MLP neurons of a small language model. Each row is named by its layer, matrix (up: input weights) and neuron, and shows model dimensions 96-191. Each number is 128 + 24 x the weight over its row's rms, rounded and kept within 0 to 255. Numbers have three digits each.
Before each neuron's rows, "fires on" lists the tokens most often at its 100 highest values on Wikipedia text that the model never trained on.

fires on: " =\n\n", " |", " |\n", "\n", " |\n\n"
L8.up21:178119146108143153092133138104181154146147126096137184119102108106105135180127132132145094139112150159132153147098109120139120128134156120149107108095141123112123120123138131124135082125142140131140059120127145070112132113118147143097076088109132123147153126108147112136156125141112141114

fires on: ",", " (#"
L14.up983:074098108158131133123114116153134117120137169146146101114166129059144130110119154105142142100115174125121121135099138156128120110113109038115156152132105149129141144140109117093093134104118145122160096187096130148116108130133147146148102157154145113118171147097140161167150129154119121105

fires on: " ", "\"", ".\"", ":"
L5.up50:108129123092130085140122120092128118136118093160122177147139134130141114115126138118176122111112144130065148130098120109113163153130107120135132136094162105111100105127097128114155117129139131171149162138119125120143159134110102132107159109141152132154099093143075147162145100137135116086

fires on: ",", "19", " help", " order", " Stadium"
L9.up160:101140119111108137144159120152101129158125097160161059111128123122103104120091159127128149141127134108141109120130110138164134139124101154152117189142173140182117143161133128166152131130101130170128144137074143126172115106086118123136102114093117128155130149128170111137107138127109087104

fires on: ",", ";", " that", ".", " ."
L7.up269:160168122129132121132134115087100122097124140129086090122076125128118159121099171143140142169120136092124147101127155175062134106130101120136099114121160114144103126098120162095151124105150142156076117138117131105132151129108163152082086087107117113173120162121163123148106121133105114087

fires on: " ", " =\n\n", " |\n", " ===\n\n", "\n"
L6.up317:128135141092169144137109133109142135134169128131125140128123108145086130161094103154111110121131108123114110191139139099154118129138158169136139124113118128144130115111151144147121120113119107154134140146076166146091144091110067122126057075116151096118131132137167141120125119185120122138

fires on: " not", " than", " at", "At", " sent"
L7.up33:103105115130159184143119113147171075105114121119137108111158114102121166141152158092122102116142095136123147127122074055125089148135110122106126129114079144128130138127134174111176133153093137147138110136121146130108191101167104141173193131131128127149139132115164175105141141107123138163

fires on: "\"", "'", "’", "...", "io", "C"
L5.up988:130119137143107118161142162063136135111161128152137129155103159111140126104203189114144094116128142119107154129174146137110152153133119126109127120122137143118110120088124114139128128125118179120103152161134121123147118109096081147145140103137132156110119177112049108115134109108112125123

fires on: " |", ";", ")", "1", " and", "C"
L13.up999:136192093106107138160114133138124104109135127139096137125121179149149096151180190113139148131154132133109154116110146131111124081125183129152120123111134135113164100142113151175105157109151083075119103107124115117114159122098122120120092112141143129160152150116150125098127126084127125109

fires on: " the", " \"", " at", " in", " for"
L13.up382:145124144089063125120177149114145088123137091127115119084123132117125140147103126134077116154135114111133119139139133145126119140118108115069146130189171127089144122150097139140162121126123101162118144142074136131147144115145118149145125119170108145151129115121131149154166139100118104095

fires on: " |", "\n", " for", " from", ";"
L7.up962:113142143154133147142142150136123104087094137121137112146099123141141118145072117160109122130075106142118139132136117134134117140146133143118138142128139157125069089114065162155180111161110143103114135118082156114120106126130132156110129103153129094135138137144145149141115128128084132094

fires on: " has", " have", " had", " following", " even"
L8.up524:131089139104121164130144109150118150118160112091095117129099144102076170129114143099125113124113109140175098133111125144142144126124143162137099136087108121121113163158105130098132122129123124110108134176132141132133143131082111171107080167134126111157141142102077167135145165117085136167

fires on: "a", "ina", "ee", " actress", "ena", "elia"
L3.up999:149157105154136110133087174137106123122156123129084091100106133073133131143160172112147143140099125125121126115143093093098121110150112099154099139109141149121147197132109155086143153143115099084134140089117089148132099162149097133152154129128109164140105103146138120107130121118162108112

fires on: " in", "20", " on", "18"
L14.up766:137139071142119127095147113170145131139137133116126136148144132138143095170128130132155112103114131101124137124065113108117152119119123120121163112106130163158103092166135127135139133117141120187130121126143094143130140122127142141125127137104147136155122125121136135100161127104148212121

fires on: ",", ".S", " African"
L9.up217:104147115139129121109153123155132129113125111118156097117122144151190112118130135121141158135176138156127067088111167143155163123126114080120158131096145132125118099115113123080106132077071137122080116143126119162129145112136160125149109130140056151114159093154132131147135119152114128137

fires on: "'s", ".\"", "’", " Bush", "'", "\""
L3.up131:106157156134131086139144137102103142115116142103115161159093117128118132159159112128128165120117124147103142159103158117114123122119125113170156096108156149120083123144135136157110131151126140173103139110139144123132157124108135109075143147106141132167107128106101140147117131115088136129

fires on: "z", "-", "j", "og"
L3.up219:091122110111137108097111142115151126111116122127119098140169161105091166118145137091149092139110151137209122122114110162160132163107102103127137119139149107128129124138125112113126168124163132098131142118140135115141152135147140136137204181084145135104121131151119093096161099121145127117

fires on: " de", " to", " al", " of", " la", "il"
L13.up209:094159151090083116101091142146138079117109118120151162111113154131130095103097142118124094102135132133141166138160144126079136131158148112105158139130151092135100143121108123152135118107117143109125147121093120085083099133119134160111136150129130140134135134101060083123114140136151093132

fires on: " has", " have"
L3.up186:109118136129183128126129142119092130121142127137134102130113126121108131121145164148097121128105100132143122157133149102122116147150141173121160135100118148095108135163124120131080107164079118105132124163147133118141147184110142151102110141108097135128140111127083109088147112113141121168

fires on: "–", " |\n\n", " did", " No", " had"
L14.up912:107122148131082160136142126134109109124125157117093156139158143151150152157099136101114147156136147122130139076121113136138141113145161113124148125127131125157159122128124158153155118116082155154144114144129107116171133161076124123113071113119129154121092163157149176133168114140122161098

fires on: " ", " on", ":", " in", " until", " August"
L14.up787:138111087172145144089155127154125137131109112144095122158149142126120077137102162132153104113090107130116156109126129139119133158134147123136113137131140093107044099134158098183117163103126131132135109147156145149184187094118173098103154112089096133170176130106147116140122145100137153115

fires on: ",", "3", "1", " |\n", "0"
L7.up137:134132123141103130118130107144099106130139130138138114122131133118097166120128096090154151129138107160166112140176154169121137109119130110127119121145124097156109128119175176113073139101099128146093153135133145122139104089087134122150135173111089145137177108133120109132150141153100121105

fires on: "'s", " received", ".\"", " age", "==", "According"
L5.up257:103133132130119109103106141119159100159178170109134083109110141078119136130092151140110161131144115157137126114163129165119132164113129124150130144120144097121079137096102120146110115151120114072113105123147156152173116145104110145140097161135176130133145131105104149117140082086132127170

fires on: ".", " and", " Bro", " ", "A"
L8.up803:125094149140135120099132117083115117169151144132105119139160106148110085144133151093103149090134134112086140152152142184089078099138137149126136109120096125151095136168108122136140087160127134131115157122145129150124156148112148128120152148162185129131146132128140169139107125136143144120

fires on: " al", " of", " H", " h", " t", " El"
L14.up964:110104137133112106079128134134146074097112115123151130135094118136140083126076157152138131148129126136090111116149141135132143109120122103106106117136158107112085124100162135174125105082123133133151151090103137126115118130163133137134135137137156118133132093143122144118162138137133155114

fires on: " to", " not", ",", " also"
L14.up124:096117162089126133144104130155128166109150106131119095172150096174100104164055103097151125119124134123141155108165162116134123157107160116153116117128146114121131116127114130111142124110087107146135138131095151123140133152103139145100114118105118150141111105131157149129091133112084115123

fires on: "\n", ")\n", "\n\n", " |\n\n"
L7.up573:118110167126154095081099126119142169092106134145113155168125132142086164169150081127131115105156150119131178119073147098115116121160115115126112102085124148101160153084128128149179115120103113143171115140154144088121173077124118123135117063105106127136103131127165112108109188173134142102

fires on: ",", " |", "–", "g"
L9.up353:164103134125110155114178102122146106104132118123157046172132131161146116130078132141130135123119125147147084121125152138145152131090101067117143120081162160142130103114079125072089113114126165112104123139111104133140125133138127143145193129122132084137101157132089116152162132110144080139

fires on: " such", "n", " than", " at", "/km", " hold"
L5.up445:142121144100171146148124103164172091122115169117132124084122139122113095124097150112120114124145161107099134124153100110137137142135113092112108161106113110145157121130045155084150147129125125151122120130116188158146147090093120088187164157160128135092132119088104165136098096086168138161

fires on: ".", "iv", "-L"
L8.up443:096161116120086154123155126100124132123141117146093130137112143175178107109128136113087111124057140141128183140154142135153145112137161123116131159036120106113116134134115123138115155120092105140174159131153115125146188136173143138143179117137099107122152097128103117131135137128111124111

fires on: " from", " the", "'s", " his"
L9.up990:144109080131137165152160102121156120135120122130141091139138097129171165131183130121142147134141084123110152121145143140098124097133128120125104091077107116122106125119139123127188162166211161120147153109098150117134119160092086115120121118151105102125126162123115140130133110134152128143

fires on: " and", " were", " to", " from", " with", " |"
L8.up54:125099134133122124113158138163128124159133113122102103113118151148116116158054111125116137146074139116103105167121133111134120155114199165119136117082168116111119129115162128145154138133113167122119139060087142127108129130140119109118084093107122086098122120159161151125137150159121150126

fires on: " in", " is", ".", " of", " (", " the"
L9.up879:114095127108130150128161127156117099147134120142129091151082133072166134158135115070108106117099130147153161144155126121128097108121142167076132144121100100110113147151106116120125123078086097133100134169185123142139101147140099127175163185163127133133138104166106113130136130166155112088

fires on: " \"", " November", ",", " March", " October"
L13.up830:118144096132155123134125106100165108116112116115132133143142133162134125152165110105143098141132132100121126141132193124155166093158131100114146150139133161200150105135122133089144176113145118158125142117143083098144173109137130143141136160147110148137152107135121125103117101143143147117

fires on: " his", " there", "'", "’", "\""
L7.up878:133158135116144129142119119118088108070138129142122100140088159089131089122142165085145091127062165114126145147089113131130127089132165116162103116081157128151064133127195111148152151131118131104084116127143135133162161096080116121111162108106125137163102140130089118120138127131139146101

fires on: " with", " from", " &"
L5.up448:153173160137140092127149137175164131140132102103141101137147095136115129156083146115146113130109071147072070112159144152123130120125127166112133119100137129176140137107178114113166135123145143091076119113144146138133135118143113136138125070118118104151127161114133144142153103146130125138

fires on: " (", " and", " ", " two", " three", "q"
L13.up565:087162138132104099112120112095125137128164113133128150177163157117139104104177149084128172150120156115110133106098094114138152111119118129074162121125136156151107101158087141130085135141163140116128107133111132095107107113112150100144101144150136110110159144140114143115148085165121108115

fires on: ":", "-", " Chinese", " -"
L5.up79:147102157121166125162134120144151145166122125150136206139135113166091138121125107088131155157154124155133113124102084063118145163117150113128116130122116069129107134157081130051107097103067102110113125117113106157115122144115138090144119150111134123127114075146111164146134147113136115121

fires on: ".,", " You", " Date", "RC", " you", "°"
L3.up394:118167139118122101118122103138129145122105104139160110150124091129119100151100143145130097131156116092088106131165109163124130116119124156152153121076126093116160147112146102109122143105117130158137117165122109099090128131096159093173099125123163097088112143172119116100138146145090124130

fires on: "an", "man", " San"
L5.up654:105130071109129134098137119152116126180103127119156132093122095186150152118141152156185140129111126177137145115134092152109151112108138135109125090072137133109098161126156135144072148117126123154119094113083126120174163121095118149109148101104135133098123120120115152125091154171174123150

fires on: " ", " private", " (", "00", "5"
L14.up247:115174132111110133104144145117112135126178099126121156165169116142142125139119112092133155093072164162106141114147117075135114141115144149080100127165074145190095170111138145171152131109138104137160138119103150083124135140110127112130104119129147114159128087167121116127146097109147146112

fires on: " ", ".", "'"
L9.up246:095147178145121135138168125153128129122137144163117158125143114139120099118125160115116155111117153163095147080123148081129148123167153126094135127128143135094099100157159091170158134102133129138145145142120106140146184135134099142109120131110101121112151117092071170126130121129121142122

fires on: " when", " |\n", " =\n\n", " Latino"
L6.up411:147166088122080124165136090152133144152144130153155119143078145152093121115117148152121126132165151139098119155133138125117111132113123118142116142130115094160104166092087117128160122144071155133147139149166150087121116094132127112141086124104188115112104150133139106154144142131110119129

fires on: ","
L8.up692:127125135143119108111127106114102135089121136128107108156152077170134123139154109108192111155136147117137123105131169136104141138101172088084118116121163105154140109165116136108167126086116089158097104119123106145122128137136127180112136102141123107178142094119141123137115127175109132146

fires on: ":", "-", "|", " following", " including"
L6.up784:080152154096142136118091132080132127112104131123107171141089108108097132114133133115130143152138149135152077099151126077098152130121193136151113122132105152141164111128078129096154085120121115108136120141128142114158134128111113124169131139096127144172127102116168155124127135098121138110

fires on: " March", " November", " September", " this", " October", " April"
L8.up329:133159114135144172119122122160173156113145129153126074104133132138114138130130137116123151082162133116083125159131137133152140123178105088117131137112161093141139114111092139192109137137141133141132139088184073136159078127123152124113146125143126125126089110101189135087140124134141154144